Weights of a small transformer language model: 12 layers, RMSNorm before each block.
MLP neurons of a small language model. Each row is named by its layer, matrix (gate and up: input weights) and neuron, and shows model dimensions 0-127. Each number is 128 + 32 x the weight over its row's rms, rounded and kept within 0 to 255. Numbers have three digits each. A neuron's up and down rows have the sign that makes its largest values positive.
After each neuron's rows, "fires on" lists the tokens most often at its 100 highest values on Wikipedia text that the model never trained on. A number after a token or word is its count.

L2.gate281:161119163154116103137137095099207133100181131124052179144150127110098172056146128118078145098117083135135134125085147106138173082123108125151124154121071208228193124168153114077123145103091119132150096174179109050129136127101163099118152096107121147133147173174096115132144148137087204123167132081155113177100113147142146107078174109126120104074087108088119130155090113126107132161102
L2.up281:138216132128151106131149099116174101138180154147148136165114083109146085099130094148080125136170165123115153168105184147070119120064138123214107079102095168155133166110188128149105138157146122140125131115114167145133158142130083159097072114132113177113106095158160160146146114168145101061144124129158112198109068169094084124163195062058104123151131117114155131190116132146149127143198
fires on: " and" 32, " who" 15, "ased" 8, "\"" 4

L2.gate306:143166181157089089143158133119089085115154173160148160127032106114162088133137120152115099121123124144110134191123197161145144114107087132136142106142063069103133085159152163141129128097167063121157122140088157145091138192109169117151093142117140174087125094187159115100120116134112155102160157096067154138104100092142147126085164159118090106100089110147156120101048187096114146137150
L2.up306:163099183124093133112130097095145071098165129145135137124099153150179123103097104139125115126094142097131098180124181177166152132116069125149125158115085127133106102174194117104125129098162103131168086181133150103103154142073205075130099129145127145162074092155126098164110121183113182093163160086144084141112128089167181083111222162126088132095095108110126121100076160102134157184140
fires on: " by" 11, " as" 10, " and" 9, "ced" 8, " host" 6, "ter" 6

L5.gate232:152101139086181107069144201121109086105136110154169163183114070095122110166129145099131128110177172180131126155161070142081106072149153118130171133079108101157114146158100088133094093141160064142190168131179148078096138142139131185166117071153129120109136176184131071084151107146101069115135108132108126096159101133139166113157147123102098166126067106121157090137084130162134147135141
L5.up232:144111131090128061150122160108145078115121127084148165125073159152078170174120151125147117086199197104121113099170112154139100167078107127129142123116117110173115183091145091142159108126178053197135106103135163113131107144124172083170152135108167178095156140130100107141143078148144143099129161107142122180103142152111161170101184088084091125159079130125103077182106163175100134102105
fires on: "==" 26, " an" 9, " and" 9, " Epis" 6, " is" 5

L2.gate276:149113199146055159129167136176135092166091129103120165148129162180154121147078102116118132124134118090124144163138136147146138116151160163129091146106109166124104164087153108080170133096158171120099104182178111160134150072129127158115134144081096123114157138153111126112072099194142159108102112157072138181100075122097172063106151095143198154151167151238117152161158130099196139170116
L2.up276:120108102132136150079127155105084112069142163142135180180154124152114146127146156105175094140073117067104125083132126126226091159086064112148109132163127122175121160136137099126113085153145085159192083116154159136066111127135166165168120105118223065151092143075113180115118128145134165121165111108117107073175122133087103082195160174103140096151104152189140122123134151083152118137117
fires on: "y" 19, "in" 12, "an" 10, "n" 7, "m" 7, "s" 7

L4.gate111:094097053139116153137096104110098206138095115083214143204107150091105123089111156114114150148156123122137139100142170099131103163142096137085093083087131172092101090139104117128123067131113195117214151161122082131150111144175130094139110107171092105105109114154104117144184188123119128097077175148115155165111126143151130152124148108112125123160130141139127114136154138106207093100148
L4.up111:124189093194135126118172143171102173144148129069141096120163123101124104085154133056132120157124114122116103100105207114151097115138183197108140113186147174116113110186128130153095103113122153125159146191117093151140086167105178089132145163149131113110075139116093138089122197069115124076118108170096130131140162165164164105100108162161150138146191144157092175074155199074173034075154
fires on: "le" 16, "er" 11, "ff" 9, " start" 9, " close" 5

L6.gate64:103131147095078085143091098090156148148159149046129148122165116119156143172100129114108177156167092072147139178175161088138118131135117152094116113139068139098122077173110129076171139133122121135131155146073115174152174131176178149153113151166133093120118055117176202131092081131092134124126107113095165114181126048103122087146116053112130126091178174102083090082099168122178174098108
L6.up64:155073073119177107212106114091107191127170183124164140139147140114136087179146138173099162102129059086087111128176128124107093135133101098128116139142114131143110131148108114109165144131130113175099102144113115098148192167116135150125132112202117065176113117084112141164138146141137106093124124126064110099107153117144130179124141163152160146123173086143088072130143175093136134118133
fires on: "vent" 20, "ust" 13, "m" 12, "en" 9, " val" 4, ":" 4

L4.gate167:126131134063174180145138149113151150093166178200166155136138210146102110157105122097086105190075144140124119144183145147150092109114117152083160176129128128201048123098115147132138064176107171100109065138129123222112057137101098122174152152166106050107121116161140154106134132070147096140135131097141161197078134121126125081096085107102097085105105133181160132140117098113149090123128
L4.up167:131092086153162150158152073114127177128096145119160173151106156154149188146077159143083151086136149062121158155179144140101130137167107147162101064116062164125166096115101120093118167086177133098106148135166088157107157125146197149153178133206164087138114092131156113122108124093037135147086121111086109063154168141116105166128072114125076164078113135114075138106127081184108143165146
fires on: " of" 36, "p" 10, "y" 10, " for" 8, " with" 5, "m" 4

L4.gate283:103163138108129130116177177169105116120110159123082098126153163103115109104148120077158129096114123142131129052172175076138069105096151163145162147171097162148084123089110174085192152143022154127166122104049133175151123135126102116107101182132069075178116157087130056106171123128118108132180092147146125146109113088129161097026108149122103108129089116194111143146100102122117125148111
L4.up283:145129127150122149077074121182116125161098103154101100134129148142105125163148076078126103148091148190136135051109209169104106090121163177115117159118160092091080099145125103119135194101116182090194127150194140107173164140117194050176142106142108094159118151081106153088165123133119172132153110137127168125180155102119151111147123174102147115174162148150104091130157145127122166191083
fires on: "ot" 17, "og" 16, "ag" 13, "act" 7, "it" 6

L4.gate257:082141181132132161080201106226073152160116141081172092131143133110138158163069203141166160112129145136088151135160158067111145086081091132144151147134166095107122149176136100129121177135089109141125128109129078178114124090153108094088163120115161138121150188115183117086166167150094130131147103114121110191086102122079131111098123110120162157106111104108103106146159063100137113121098
L4.up257:113147124100104124151109079158133117105100158154177145103129084070167078134128159087112106107127130156088130055110076135124081138157145111100127140106134128157142092149135144133166178162154150092148108044192160134182176099113167098189074146183090125093119143113139158095032080180121144121131114188153059143116134096146132127113138131137127097144126152157175191139161113081093114128107
fires on: "h" 37, "ph" 16, " ph" 16, " an" 9, "oph" 6, " the" 4

L5.gate231:162159069232109164166107141171165120118124160136085113060161199114135124095115127066068124123109180112203108099119192121132172154127164075139099134169142072136148095157124099102124134123144123110150094137177110140116182139151136094108099135105109064155114080104136176125064186123124143090129074102110177102092154183181168112069069101133155084165124127110128126076110151096111159155121
L5.up231:123082116140109111116147149091101169145129120189190090119119183073154159099162118099155112151170130068116132103102084077107093092189117137059077119115146130152095108067151114138130137154055177090176113169109132116165160163183182158156134112085146174121130182189124152192150094086160184119108169120144112148121106153114094070124149110104147139168116139145190100181120167076152060073115
fires on: " |" 31, "m" 11, " An" 7, ":" 4

L2.gate328:173090110164040158116187170164090074137134085164179107132187096142131088091112144129110089134071128078103113118120096160144142134050190116160128096107119122084114099190143142146079055102173094154116117101119189125142136105107133170086114054138097106175125138149171095180088105187157186156190139141151136120121048089108105114100144183136147136153138139133159160156067125154163083188149
L2.up328:160161097159090161136148151164090086111160134176152120126099091177113095113093125123060136143070141144155116163112105175131118145123173104145140069126095126105175082197127119123094068118137056160125149102095153150065123143104144116094098101095146152138154167130176049106131079154159170209160102122164161110125097132149067131122113164093170124083151068098097189123071147140166109136175
fires on: " However," 14, "B" 13, "D" 10, " most" 7, " only" 6

L3.gate332:123129130145083142117118106132151128138122142133111119156122124106132138186103122085122125154135114094151172145168143118094115166128126141153174111043103156138106155100145084101095097206073146096097139151142129110153170167133120169127095146115113100118158153128106127126132138164198157107119195156090104141150159160151118078123097075140063207104096167079148123202130141107084139102155
L3.up332:113130082162125142137114149127139150090064120162123137111170130136105110150087127112139112083155111226194152128203125159138141097118136180117110122138096096125188096112092158168093121153185087157182147062161096087099103136126110075162121083159144141078106112080129134115128179115067051123103149100116160110118094142068164152166120112128139136096100123130091137164101106104100059158116
fires on: "ut" 23, "ag" 11, "ust" 11, "et" 10, "at" 9, "orn" 8

L5.gate74:100073129057123160151135144132122093130150108183190121140167142065086095133116097162070110126146145135114141150156136183103176088118087146072192156157173117121169122085069123155181145116127149147095150108147098110130104111184105145114131185161069112137154123156147155088123117190128187175123146139075140129125149121141179065193080100104155131113122123114038134172166144156138118165185
L5.up74:156114126154112105125232100126062126160126130087097127131105150189175120130130173119120090123180083117118160111143143185072126081073158084133142128053155159112194134173127172174126136142121151137119101200113047162117155136133111154102131155165122101167125179109134144148115111130089135152153157118155075167196122124113122104078048108132163080063139127183122158133117121099133135138146
fires on: "y" 15, "ies" 13, "k" 12, "h" 11, "ro" 11, "n" 8

L2.gate264:157069119133107120129169132145101054145079155141154126171122097100130078070127116234128050167121118077132122104173164137118131089147104090144107156152206137155155110129170124159144094132149179184100133156144141151180120112080135189197112125158117111108159127098105080040093170184118108164139143180117139156172176128150179137109143131097134114145093157120170158095139186148157165182114
L2.up264:108152157121112167091130159102115151135078127128135118122090161177129110121121178135133133088147134125143173100143133157139144083115151108060072186087172132153109154118151023192088117117148128121159117138176083046149084148129186133086113127099167112116128184103064104148122143110117112152140149161092138128143050148121164118131130176150139076176138059139136164153118143092169129127087
fires on: "n" 29, "y" 17, "ial" 9, "rap" 6, "p" 5, "ent" 5

L5.gate330:070088100187056146115123164175145118136127101094168128101128149130121125139126138117151136123096096124106100124128107099095128076115086172169182100077094133205189130125101105085104122112135142122142112167165078056133105119156130170130101105111095166146110099127105128111115137153169109093095114126135188056136149129121122140112085135118092163083118124135096171175104153106144137119171
L5.up330:121102115176148143109125135132161083074087144075131083117144105191133157081046104149162137097126116105178109147100089107136162123140071110098152125067134098164169148139104031103111091102076103139093080123129168087128169138191111149138121064169143152153103130161168114157153146087168125116120086094134161123155086077129112153128111133122128155094107137079105185142163117100119168068174
fires on: "as" 23, " 2" 11, "s" 9, "in" 8, "at" 6

L4.gate358:087102101109143149112115158102088119116139152093173162081174189111084156203131155029115189144152158123098058129165098073132099127099100080101123061097165098148118128163166102132161123142141174127154098106182080096102132146158128145115093108154114163071117170110101119123133144116155080129099162139138097080116111103133033165133163148137134160182151138168134138165090098122115164194130
L4.up358:103170112139084179123100149145116148093086123135112118084173140102138092162140134075158146114121092100099167124153136102145134112117070130165106154118077125070118116138118136175188127082100093153132175119119106109136155078184131085148129107153177222049123182114178149074143162147125085102130139111141065103155092132080056133146087142134203139145132122147141127125145094161098114237084
fires on: " would" 17, " inst" 13, " was" 9, " interest" 7, "ist" 6, " dist" 6

L2.gate311:111164112160081143106142177121128153159114167138155096127142150095137135110136129122086138117206139127063139094127062124094079134048121108141125105110115063102058165066090093135131123114158145139151146161051128202099107077191162159086130164159124108116140106124186129113130111125112134093131100083126133178095166108090180111112111076063116112125122084164110195124106132113120128116099
L2.up311:100127119129104153103102086140157116156127086174159140082110139127171125089088131132119151092176154203140112103055164167082191123068098112120149118078084141110088095138084128144151109140112106106200157104067153133118128086106135174102151140184078089125102136113144152152152080160172117078140117155125134116153185100158104095149134088153180152073123105097119198163104071106089076118141
fires on: "h" 23, " the" 20, "er" 12, " end" 5, " 2nd" 5

L2.gate71:150096105115117126132098128137132104106097144130124137203063136117096121143119113115115217057133168188138137137133084198082082189087110095176143102106154115108091094115119109122194142142121161150131149106078149120129143105098142116123194090185109078143156117194161138178198135196125099129099147095122126141070167132102112063136138141171082188091085106085076100100148085140070143151106
L2.up71:131119140097083151141109125138149075111170173163168129199106139136115111120112113110109194107108188136111109154095093171078118195133129164147120100120149098122112131133133073141108175165139088165128149145107203084075164093089112131066136084158112089087116106112161126161176083138087118142169112103141106119115132098120134121165136114140127200123152100096132148158154149169100185111132
fires on: " part" 20, "ation" 11, "os" 10, " this" 8, "is" 7

L3.gate143:141095131086119175116090163178132198142077163111128099170110174095133115141128085129140135150145135126081138145170083126151074152107096122074123117058156101125147133156149115130097158101144167096097149124042128137138118115191142106103122165110093145098182110211096139198117107218146196091139155126146152122169091106098142170085169080105172139175124176128171102122144138108174105128122
L3.up143:131166134128182108185091165119140172100118139107117187138137166105173101176158115117089159164113086142149132200099124087103180133187133105104158138176150168129169089120107180086057148110163105098108210137128142131149173164114062079170112128123138145139100136073186094129121148118055121105112194113097133084173096115152214155143168105168177135114132135145132208143150166109220118157115
fires on: "el" 39, "it" 11, "at" 9, "e" 8, "in" 8, "ut" 7

L5.gate127:136153109139130084146088095066133123111123109106151152141115122113184115142136069103109092147110173107104093140143133130101180074172179091143133200098105171115153150107136170122120170145137107135128108139155091174188182174147142112091133132165143191171107152114124100159112102131133164076173134138172138114092117082078134065061094123195136147064092125101142136111125119156126083174153
L5.up127:131139171154172101113121095097135130121056144092147071178094101117141123089126055047119093138160174121092136144126068153139152141129154111154148179130118147171148113161135130110184134099149110112131156122129101175077119136108107174126134145156089131089189096134119108117060130129089107095114138166167149058137149174063091132128123080102081105109084151134227132155151154119156069111109
fires on: "op" 39, "\"" 9, "ar" 7, " X" 6

L4.gate61:150130177130097121135152135059106086174133120097123180126125118142162129138124109129112070133191132129183079152181146110117159062115156147109155128190121139130133093091079097142177104132121131156112092185144129137067121139158132182144141143103119176128134122126136101090135095154123150134097097135161109130091128140106116102142136108116085122119137064118130101140120072138106081051093
L4.up61:142163132107083116156056118101109104145176127148101162138108151092122095122138118114082142142143102121162086158142181134116107153105152095131123139127086119136120164081057127131117108095177136149154115139195140065126110159141166129138090147126120104084165091164158115132144100157119148096150187054197093164111085108127154144093103141062110136150141116088183136194063119094123103106091
fires on: " and" 60, " as" 8, ")," 4